{
  "num_hidden_layers": 8,
  "hidden_size": 768,
  "num_attention_heads": 6,
  "num_key_value_heads": 3,
  "head_dim": 128,
  "intermediate_size": 1024,
  "vocab_size": 50257,
  "hidden_act": "swiglu",
  "norm": "rmsnorm",
  "norm_place": "pre",
  "norm_eps": 1e-06,
  "positions": "rope",
  "rope_theta": 10000.0,
  "rope_fraction": 0.5,
  "qk_norm": false,
  "attn_scale": 0.0884,
  "bias": "qkv",
  "tie_word_embeddings": true,
  "parallel_block": false,
  "init": "orth",
  "init_std_qkv": 0.0169,
  "init_std_o": 0.00423,
  "init_std_up": 0.0169,
  "init_std_down": 0.00367,
  "optimizer": "muon_variant",
  "learning_rate": 0.00857,
  "lr_mult_o": 1.56,
  "beta1": 0.95,
  "lr_head": 0.00385,
  "max_grad_norm": 1.0,
  "warmup_steps": 200,
  "schedule": "wsd",
  "decay_fraction": 1.0,
  "decay_shape": "linear",
  "final_lr_fraction": 0.0,
  "batch_tokens": [32768, 65536, 131072],
  "max_seq_len": 1024,
  "doc_mask": false,
  "train_tokens": 573300000,
  "max_steps": 7432,
  "dataset": "wikipedia_en"
}
MLP neurons of a small language model. Each row is named by its layer, matrix (gate and up: input weights) and neuron, and shows model dimensions 256-511. Each number is 128 + 32 x the weight over its row's rms, rounded and kept within 0 to 255. Numbers have three digits each. A neuron's up and down rows have the sign that makes its largest values positive.
A block is one neuron, or neurons of one layer that tend to fire together. After each block is what it responds to, as a language model described it from the Wikipedia text at the highest values.

L2.gate291:094127135126150091144131192115118156160119128170109105103145124117121118098188123133161151135108073105147063116096152099124152097057179183130152116117169121156096136045170112100084131132135116137110109114082116132130069154107179070113153123133093090140121135219100162157154175163103087096136129169125089132147135122100114154200156211141111090176171126135175159097132097166105087095134122113210125129154108133130139132112125101152050087080154133107161176155128145107163101128185192185173126097185114114133134190148136153153170140103108121118119100144120182095165128171100119097117138137099124099123130105207148120104135091132125158128166090142178122144143089153123186154153136077106097087113093068102163109091183140105059120141104135122120142185135160161162178141119111
L2.up291:162150185128136126171165118095123145161088157123096108089095058084080106178172112088158191166121102142101144121158132161167093123117138138163205189133163158121074110151173127139161108123134094189158095169085105159158158163058157125150165104136121054087122113104055136114130181173127124094054157095115120153126164116128118134139130177084128088151124106088161130073109126150108141115134122160140093205187118081134104157170140088164113080079140111083155119170152148165132197127162124117101154124122171121105078121128079127109121131125127129134118144149142169111119082142111084116146141121112167113192107083162145117126152107170128127179133122121163109155173110163154149153162123085072103083160149154119154144128156115118146148145072113104063112202111146177199167082075140
L2.gate372:148168142127101139113089157130149125110093087118124098106082119141071090137170127192170234156161067141121077152137152158195093181174132120129151124113122143117069090086121133040097107108145149201066143125127158128154172137139134143158142075143107081125139085176106097058176118132147129143128128112147046125135117117187092166143141180103166107105136163122133122150132117126116138126150148148082112148090136141096140094141124081097090135130104187147135127182094110099084112128140094122115135097115137085124139149157144112098107092079119128108111169136075108110127150028162126098170162145163216117115099158136103120158096113141146173138152153133133164144125154148133126140140168164099126088170156125079123104144091048124109100076155130143172114064142140166099130138152156
L2.up372:158143113129125148109077151107156152109090135172168083126100077143090142140160186146154190103142121123106104106168152135145095210130108130072115127169109164154133083084112131144040188063103128187141072099136114160111131137168128069120142107115127167090139165173126128156149139091132137134095154154147133126099111075144093104148123151127029083121128198144129087152176169170150154077153129185066124134081104142143100097118170116142141119120098204159130152167117090118115073130102147169134146177150112155120100089179135121131116065084197116119099103147092054157188139150114078066158159110144116175114100101143191109112141105112113227181196123173127109110133128141136149115166098114109137147175151085139124133134089105098151116117138144088093122056144158154147133147110122
L2.gate433:143193069097150141073070091113130114112095160141153112171162097135143101177133110148144102122148133134161092084104104124166125107105102177084127083185162171097106105083152137099123101127114096156124152122099146123148124163181125094051160120094101153158111070182078141134117115157142108148142140157222166106140134104100129164193091089111155097175138172151079099112128138083156102139153150128161089171145144189162108172125164184142131064147126190114135196151140131141117148148186124154065103089088099164124075078063157112119127121153127109178123176100145126167146145100141099093161082149167135134129131117152068139098148120152039110113192121127151103086089124097137201129148106111113124089181156098092075128125116086099098085067059175083106148084165111138121167073141163
L2.up433:046121065089150157092141128149139148132043195106177165152110121159119083121126154103119140151141153126122160132112135124111103112151119146154136146096131148148103123098148169085080168149130146188121109127121123148154137154107139155158165153142110117160120098129117154059153173159148176122128096134180131064095157117109125167114132073166167074132152142085113112097176107130210191145128155113086103156102120144178181109107156164147156172145103133138152108108132144165121161042129132084197209084159149140169139099154110129100110113206159076123081127178116138157151108066109124113146199186112168146082073072131140176104135143130120118126102141064097050150153119100146126131189156156180138078128078108121102115139098112083104131138104130163092116124151179099186130143154162
L2.gate840:147126120180141139120110106181154076159120155128110118120153129143178142064181163100137151137043124108096117088098135108118141140126092163153156123082141183137100143091112119131091117125114127184120123145148100177097113160135171104117085137130149129124166171145148194085089124123195205144089110134209136152145129109098065131137185192165073123147097077106111177159127163147148095081139102149177130126160071173110168096154136087097114089153100119097117162176101123130087138139115093150103144078182192125102121094132136124107132122113094134111117088203084127177175117147137121169162117157091197118086081106143144155107157173058095117108110136142139164147089087189088172103121137117177121088133170211156108116181107139074071203142099099161122105138049115101138144167156168
L2.up840:105151092123142102072114127153117096112106095118152153162139098109127166151093123149130144106105145100169166181052144121116169121119107118104124057132112144116106163089131049074063128171089109153065133147095185162098131133126146062160108080090109117192145169123122128128158153122108083123096154136174146135163109141099193111133169145096106133089160115134124098096082183135087127161158105100137104101160101160158146119089134124137065092209179160056043142110132056131084123143137192151160159118130188128139153099092166156093197114124151086056153155121119159157102063150131121099129158200098170067168065074157111125174136133130072135166093055108096153159115163146090121166111134081145098108135090166144084087101184147136170153116160136078140125133120175175116079140127117
Description: Periods, and sometimes semicolons, colons or closing quotes/brackets, that end a paragraph's or section's first sentence, e.g. "was an American educator." or "Two versions were built;".

L4.gate429:168135119155121144139120210122131128149103132136141128097131103126133149143106105159194147108129165103086154123153135149118165118153148136205136092133078116178134104131124094105103133159085154061123123114184129159120169156136062151111178139088132126127154159129158094188126187165155080156147065166214085147169136059128117173122127171103171167147141118135127169136087144068191130123060168134086095088146104115125127069129146146125144095125107103101125175159140118171119128140124092150047116084157125132164120169118164175149154063142162110135131189167147096199116124136117099211142167117115186125069145086149092130093163152170191132124153118108130117173142115164119120102167085088137098119077087147208145126157099086155104120094119103062134101050145085104143135120132124
L4.up429:170124171145124073155056098099130174138164053144211148155153153106094145064126162157082101168160157117141088074125175128187102043191126129139188136101142167188095090128043146159104156148038139149087101114112120145163102148110149153073113131088121081158109115111115157135163083137154132167179104162208171158120105106108146183176123108090081106157160095134094179174109142087103079098137181155107146131160154169080107170142119142122112062139132151121121105118192100185102173101119137158119095059099096142125143083138128101242163094099131117133110153087116105094170130153129135092141118117149147118114097130082124124081131149128109141097124172125106171170147110170134125163102094087127136141128141111149083087120119127101123167148138110124145199117123173091126078174140163
L4.gate512:179113150129138161134164136126121147091092111094146141158088117194209128077107104097134127150148167128135125136147140141112137116108107133112103090169120085186134120145115105102170187083148092106169148071124125155144116135130128068132118105146154139144144191163142114184129123115114204115094119177217147137172159129138088122162128121115160125112177099124108156165111145159138135132129093157135067135138062119047150097137113111157099128135164150129097180088112143088160155123133133138088102132148110124168156131121134096112074097143123065153132119128125169123146175113166079100095129132166098172132121183120105153134094152102117106120193106149112097099085079149167143110098134095103102115112150084075163173094119132221174128099136080122161118095091154185122116057159118
L4.up512:145176185107085094114112156097140121119116154138139116163116195140180105150153136155158076173097123147119135116218095098105152074041163152151069067179078095176089082124158091140112147109075183151137121103133103145093142170110122125123121105121203140066135171098149143133124096114118165172092116127132145087132080103138110094103146128193109187118149153115105208162114113094171141132135159086168115195098082142144127068105122090105131133150190141150109172136122121097181094096164168096115122099095159141170161163143088056027160101163113127127148115088112200162145160088159146098132156163220068120173118170149139159153129210133173154117112122109157094104162063159134110049157109081161130125084160122125194143177130128088157114104142116139142121084121141142125107135123165
L4.gate757:149137112105112146184110177121074100175080155147134118165055124181093131151113131131143181165049108147132127086169145088136146130122117168171115094080174082171110078080099149111087084119102161154119099151153143122131146126122113113087094102181137140167098135149143120154133142132204123140137214113164132182179092079136109153194166189177118121131176149101140211124170132130113154114077086090115135149128173164120127101154125140087088114142115155082129114147201151120137157120138119155090131147173134085095155206127120124129122145182083036150128124164164154141144135142142091148130091157170164158134111161149118071110103084063075160158184075111106101184075078103100155094169133121120120116086145166133138166151108134099131130135071159126185109166069088109154113195144177
L4.up757:097179112136134086147094136160085151096096116108164141131115113097058167131180118166113153137110131141135195079164102156193179135099122079113090074167119171112071139121053131075137128142134122079110150114138101138153148167124100095113156155143084099097061131120097133128093164134164061076097102121144112150130102109146126208102184133135130127125117114180110117124143114147067152143150189111193107134085123091176209119205091080140041119199128148095154162110186150091112099068135160164118111084150149093167138165141150082136132098160120121196077153177107101135139103144145110121100105141199080152110160091165141101176119095132142087125163114136088129099145133100211126171165151114167132176133132134196165191119127138099124187142112126047152184117055105182172076123147154
L4.gate812:108145111092091174124086151162118117128208127161145103112063130105134123106102100095102093184131101108169167079143153114145065162240130226187053104101115075174127123124104145109094100121101118094123165083142136127068088172115117092177164132078134106123160171123090125096113152104142167113184081112187137157215087099127135111140204103146109152153154095099107140142170120136093164158136148032081109166118120107143132097105135150086128212110099067159070155082128131139101187135119123102075142110105124154091120071088122116128096110036101112083174118144085130095106064170149137133150085110116112176121136207174143132183134126146170169171109142136162100131132092133047103136166105110119137163132170137130154123129108115078140093153119193097166097124076138130086098119171153
L4.up812:187165092145119123149152135118155105173095147102125148156126136124141137133172107117111099185138131112232175111173141124097142123164106156129097109100085059177122125110132104132136146098095103111107134075104073169106169127111081065155178101066191152195169114094113124186160120122061110084121147128135141102171093152092073167175135104119141183136151136092137179089170128175144163164102141114137146135188164169128114142164191099087144127159126092125168126115103091189121146082127080117144125136189118150113178070098070147045144140124127142128110084133143157115108156127115107183151158117172215126154109174160140088119122109171115153151103147160163153133105099113187127096195081121122158110111172144061096173141136152132095131147147203089105170075069141113048144117112147
Description: Periods closing a declarative sentence in encyclopedic prose, often after names or places (Aleppo., Ontario., Arrest.); also closing == of headings.

L4.gate59:131195139162160087143137166109153141112158138121168119089099179104165080121119175073136131120160133157154143089128098185133145089108122141147166141145131121123123104107133198168084094126118152142095170134109129070174102104121114135092113112109127126137161131145157130074109158135161109106139135142123058131120085169105138084113134108048096162112167233079111157152123159148143188207145094108121179151124088182137097149142202097109117106116118132103151142147074134121113143238112168106120110050095107156156130129100140125113122070142088129106107139159087154118139130104157186162103129142102080159148124125100067093114088171120099113141162082108153154149119133103143099119154148084152107162134138105162148129100133163184171135177097132141112075149171126074101046103121148
L4.up59:093130112123100094135086201086167099140172189084184072095147129106106107099160144132150142076162157171095112088190095155116151123072143125153107102149039144155097157111139181118108135123164125117196099174168133138107098147089131081051173136129117114094117103132149183127133152189133184120110142052175125089116086190150137151133150062058112156172184149138132156123132164173121185185160185133105191144150062138153112126189179072165135107090115182163107194206115150133105132127135154116148199081136160121106069129100124116097117111089129108146151113120085110126116185134159163127148123118115174161131039167102114142143137113151136101181145075150123120130146093137116161149093157109123117125116143144138197147058118118170182169130133138147112114126137155136144175136153093
L4.gate338:115176171147141118105184139111124102154115127091155133044117167155122178064078183184121089083150163128144169096128181121196147106104112128086166159116153110149159152114110162150151128164114145129116129120123129125124149064130143152175127110131126081146126118086173149104125126103162107167109121134155129180173158135161052146125105135139130119093115130164150088158073122134125102171178144113090130173103194122038142145154136134128136143100116155134144062106119076109063111169077086147120083111104113136138119081071221125134135157108135119138171125191094143158153114050106103126182095111183164076157105125112117125089114111123147215171162114044143101148182128091192078103119142119140106154137072099110101178140150111140102109115135079102152108085118191115207081114116165
L4.up338:143177125143134109145164151160116082154130136107120165130126174123111175146094171098126118113144116126085137072128088140136157171126143104091082141186172092083132141155131115096163131154174176073134145146091123154113139164121168128106156092172090100107154173072175178119142129157145092194109156152148140223172117161121115115150190138149167094116147165158178115171124154158124073107139107061122129106197099119087111150147103119141173146127067099167108094060147151122147113078116121159106098085133152194147116092095160153199098063153127120128158141192129173136117098092179137130104170077091133060121111095138183157143132184153162217122201124112118097112116115082161131131182095129098138097138114170117138172090087078122110099134115131150169145053118140137142124154140171
L4.gate825:117111121120151089124080092121130156115144201041084172190137128102207118089098157134127161141123144190157123107101142168132134110059137073117121101118082141187145127120145155185101108050184144138169184174134087109138082132096133070138130155084101151146172078130162219095138179151160160050151075062125099103115115130117086125139161123127138136123153100144137170149123158127125153156165156114172122172158176171168177146105114129135176187167185130146131180173137132130135086167122138146120134118113110193189115153102145145150145084109126111175144165156082135127088128099123133132135136058130155151149108165091083154107137137128102183084141086078153091110175137131167105174160114144176114103124152099115140174144146133135160107095146109111072159090141159176136173149107114
L4.up825:095099117144148135159173193138160120116133140125065065141139148138138082166089149118093192076108121203174119117117105137158120142116090142117056056153125097114139098158080131124167204093145145090113135154110072128149071116102155109145096162143074142104116089164166113103199156153165142129126160112149140089128188163126065110131145132153184168094141113162119147139099146125131119176136097104152166055125078112151150132144141119117155163137209165094138096168136146205147135123120147107138134192089160172141151091035081102103152096100140078091158154206074110111129103101087103132169099152161162110201136094117169109174135129180104155102127102117128085104119122055114134113081124155130137144113131168094178112164168067116183102150102061140153115112161135133151108112101168
L4.gate966:132113139157112137030176165150133134121170113120085113117203160140159093186118103108159125082083173113143213134091119130194121094124137115081133128136083128152149115151100113150127126189159133127165134156099139109114106161156155123173178103133141104094122121116133084140149138124146151093127154117076164137092159093139054149122084100172093107144156065139163095178112131131113213127139158119132100152100077065144196103170177102154112158081106143131073176134118117105132138091100091131138167138172171077145098190166112135162132138075102065070150061099131113109191078123113121122115189147166097113115126100164201172086127102156127175142107095098089105117156079130109169130185091070126076132171077102141120126144130121055130140138110089123093159142123125149097087120114125
L4.up966:141188176150195090112072177082145110129126158125100160070190162141130133115123144069122150096087160199152141168072149153150152125090126139165119155178149146117117061147115161117097116121109082116142163077138096108175133097109134056114130166110085132113157115103136082172120154066162147148082174068159100154081129144155140106148133150136136086169131076067166147125122120057158168051128161079072184159133188089133121137151077102140095105127134119081102160133077067086151164162075187115150082103112122127106159140168133079117124173137133171067092068156163145138087119146095111129103109154132163150119089154101145114139107092135086121198116110090169162111116085066107108138117153127153165169148095098116085113120162164118058175172131157104089052123146122106109095112101052
Description: Fires on ordinal endings after digits or number words (7th, 3rd, 18th, Fifteenth, tenths), plus weaker cases on mid-name fragments and title words after "the".

L5.gate276:174128174128142122160156178192106159140105149178162160121092115113135138157105133127176142165094146162086189055153132205167187111137102171134139103158129117166100111132100087151118140108147147100121103128152141108092128150111119134119159098141106109115107131154109140111145127143134131087086125088253139145188189108093068084129100160150174096147146121167052107142094158127170187151112117169160105119163068154113097154156114146115143158136181142129078058091159126086143158148156145160116125163126140147175107177127167094154049055138136115094079083125220114091119144106154122112189062149137163120156106158135119094109134119101089151169144166109135154146158154091150066146141124145124170142157160073138157148132111166112125166150107059170157155083130148096117078067144100
L5.up276:098117147099156121141118135104097140084069167144132107153134095186069097143158169116099088121174162169107146135109161064098112140129142124121064155119088098161112080153134119164090162063145132128112132119047109129063201157111112143095081072106105135154148092154143096111149156066111097107133122145064206129153152105112166129128147107101114171123147129191067191138121114171155143185119211166120079188121101085192142085196088150136145135119145148120169180113187154158139133121116080137063143117130064139193100117133187126116114116161157161132129114114173120134094089128130091166094089123129089109136082098191120141170147122188141163159130096086126116161150150130165142084148127115092169137140084119110104111177127118141149108160101086165158095147099110121117101108141158
Description: Fires on the final digit of a year or date, or the comma or period closing a clause that ends in an in/until/under phrase, e.g. "in 1829,", "until 2020", "under Diocletian.".

L2.gate345:105145132183125140140088119152138078163135184083157120155101130119136116071092129142136111071148152138121133121122101098169146161138145147147176133099117084143093110121194162138073098124135128077103109102099107051180117086129142136118135114133095095105053171095160173113144130150115155121129088141120114098153118131123116100123117115116143100101071112072168156118105150106156144120131187132148117113119185175145066094098143089086123078149126122176168088117088132133102158178232163147085142145152159168191092120083135073129119133128151100126123102111160125120164144162150116108075090150100114164098097138123159103136130147105162190030100133156143154152157164092071143044104179200148034128141091124128161150114140125120110107155156188161106141190123110120138154154137145
L2.up345:088083173133114133072157121146110118090098146118139131158112145124167107135083087169165166092176132125138120099177095179169096135131192130085188143168165198177116142135144140112168127075138162137085155146117152077127149136149096149171153100154101125134112113135150168115094122098163157140066119107135105170131141111071132139165157158086158113094212128098136126079097121129143152090121139153134151118072156145113069153091101071090138128120135154153088130146115141070136089134171181132129151136090104121081109134139108119086143149106151117152131083107155152088107134134169116101102089169119103153071101074122186132088057084172162136126147143100098116102109146099086124132137162126186090119136124100091169131164202168154142100129108082165100135148117093089149142115137133
L2.gate421:113130105072132162023165135135165121119112151108135106159154119106115130141089117179135201148068189120148159168144104061126124192125133110119133100091135160116092092033166133127137112126110110108105093154210140160114107152071121148180123126098101109136080132142162106094130160129142115062103102092143165111140152143090150200113149204165149176140139155109103097105144159174081101075201105147087119076124135109147093118109157129131157107148121178099097200100093184155139115121205102109117159032087114133112145102149093108163145147166102101086144140118127120121203134090094099137145154112094162116112088122143096177143140127072131142138093140112104154123155092147108093149158105107125127126096094177142135122106126107130156137109217127123165178109144130139113209065128180
L2.up421:107089090087127147120093171128137123108069108122131101143113104114104158118165057170087142093090099125140114150177113097137101180161070137121188070098086164117108133135137152124077100112143139072125160147155145087023104144114096143121108176142116110161147109128152146139153172158110115148128091126118117133168128150123177155137125158139136143114146151080175129107137126099115139030166099203170124081064105134090095110113073162140148087135148107108140111101135164093135097068169110100154151167123134069087172154116142131100134095132132129143100054136091087156161181116178104131113149141103137130184094155095103181136144224143116140180117142101200145130139090124124184081111106113182155092152096068100107100104118060135144110130160116110081187133144116167146158080150165
L2.gate760:133150169156132105095113172127142106130107125091161100112069099118173114131077063117116130180117153132137188136167121075146145098096138153137165129106109144137126127180113119143226113116114150144116098090162168104138141107090134153123109162166117151144115136122122184141100113120136188122114126136140118190126129126099120097151111126057146190119187168133104145063112143136141118079134113107195138115074103093157148138117140114131125146141143097146138120140138075191131058182157135111119177128116147123127102144084176120113158147169153083089132084120142102184085094183106132106144121169129116142155089088157156051127077186188140144144120180116144104102180135168113162068110100093201051118119192089106142103185163160088150139112121118103108105117150156120055109131107166
L2.up760:139180163112081133116099128112146138147137111063219137157120149157166102090128150136160147151098156128171101080130128113125138123092115116094166106102132132166108115130123115066169086146079167063103119108131130112125126159088084137075068153155114204082120119117123159152107185122181172114117107097110104124161088112101163124101127121032202174112100127141102138055162099134135113115124133121148117117144165127129092097115088142158131084093117099159105126151120131127123097146132164151213138152156135108135100132134091109139176117174108180079055079119157095134199099185143118102103147161128085091141128131090118105126081142159176091130132148071160050155118168138138128138109115143094082181142148126119144125177161144071164113105171108149142165125143131155108229110148160
L2.gate802:141139150150113127088107185134158112115148096091128175067100105164140123130156126151157148116073151155144127130094127086141115131147124128103124126169069148152116128108096090077123144136088149144102111102128068064152148108079116058135079137108120136159121115175106137143174093198135064144142148134158120119124142165146120104107128089137098149147144159123130111133143095144147186129097118210072090087181098142030130101141113092152121084144161097129146112150150096093118104110186097092129113122097090061117054146170177137131168086129108118128154151172108117131097143131087123123151139129145086169110137128106104194184180134110107075092098125123127153116138151063149115162151134157141131113149091157125124154119092113143134075147092159169086168184143169105172166100150152
L2.up802:137140142126083167125138174123139164063098134077050105069082170149183091111149094092096141143109198109150172081132152150093151073177118143147152127202074196106118100121101124133136104145119146153089143094095078072116132090144128096137108172112178102114102143128067104086150112129158120115128086106154116122146150164145148136112192060099085106150112140147085083131226125191102148149089183111102104098179047127078175126143127118139173099094132136099151104178111118103073107114123102090127140078088123054127093125135133137175175092163094145116144115132085126134093142168103102138187150141112125125101143147099135179161132091148153085128076148100092104151143133094166072149073117148113180153119096175189159151111158145070149085184129107070122116192120145126155152104148171
Description: Ordinal words and suffixes for placings, such as finished second, placed sixth, 16th place, plus month names before a date, as in in April 2008.

L5.gate630:114201149110102101088080190145153124098078155111153108128149135208146142155164128146107187157151152115119185125119108083147100111132156172101149112167120112086126102135184129097153129103176099171091145138139104114138121094132163164061132110177120077165207100113122145138069096141125107167084113127119069131151119126159115160122102100066123170198108177157107088147114092132085147134124143117157151081161101140102065120197113156104122142073126122152176106085137142155119106122102138145173163153140101136107143103162081146081123117146118115116176129164137114136148140106105151108089140130158159160139062073079139180119115171115137160115148163112147126147135116113124128140149055120095059068068058083137139136111100113110202118172102202099107146109073099120133136094157136
L5.up630:083109122128053168058117130151108088135130159068159104114145119094127084147114154144155155152187150169146115117118054127125118136136100076138104150137098072129135169098072139173106116151157173101162118129138112195175139137164131104156133120136160129078194090166097192172121133099135187143133155058147101089163186136126064094141098128106151107070113145082153162121101132155088167138138044142117142139117091169125191135126130075153128068118121130152192125050123133183146145120157096158114127110163159123088139116084152129123119084156103136113134122130113042134133116087151133082159100197113108198142089092120060105100104149056153107101119145101156102132100106111086083159128087118145147110167098150092183132116149123081155077132117136114130080153155133089123179166097092
Description: Ordinals and position or rank words opening a name or phrase, often after "the" or in tables: Second round, top, bottom, front, West, Grand.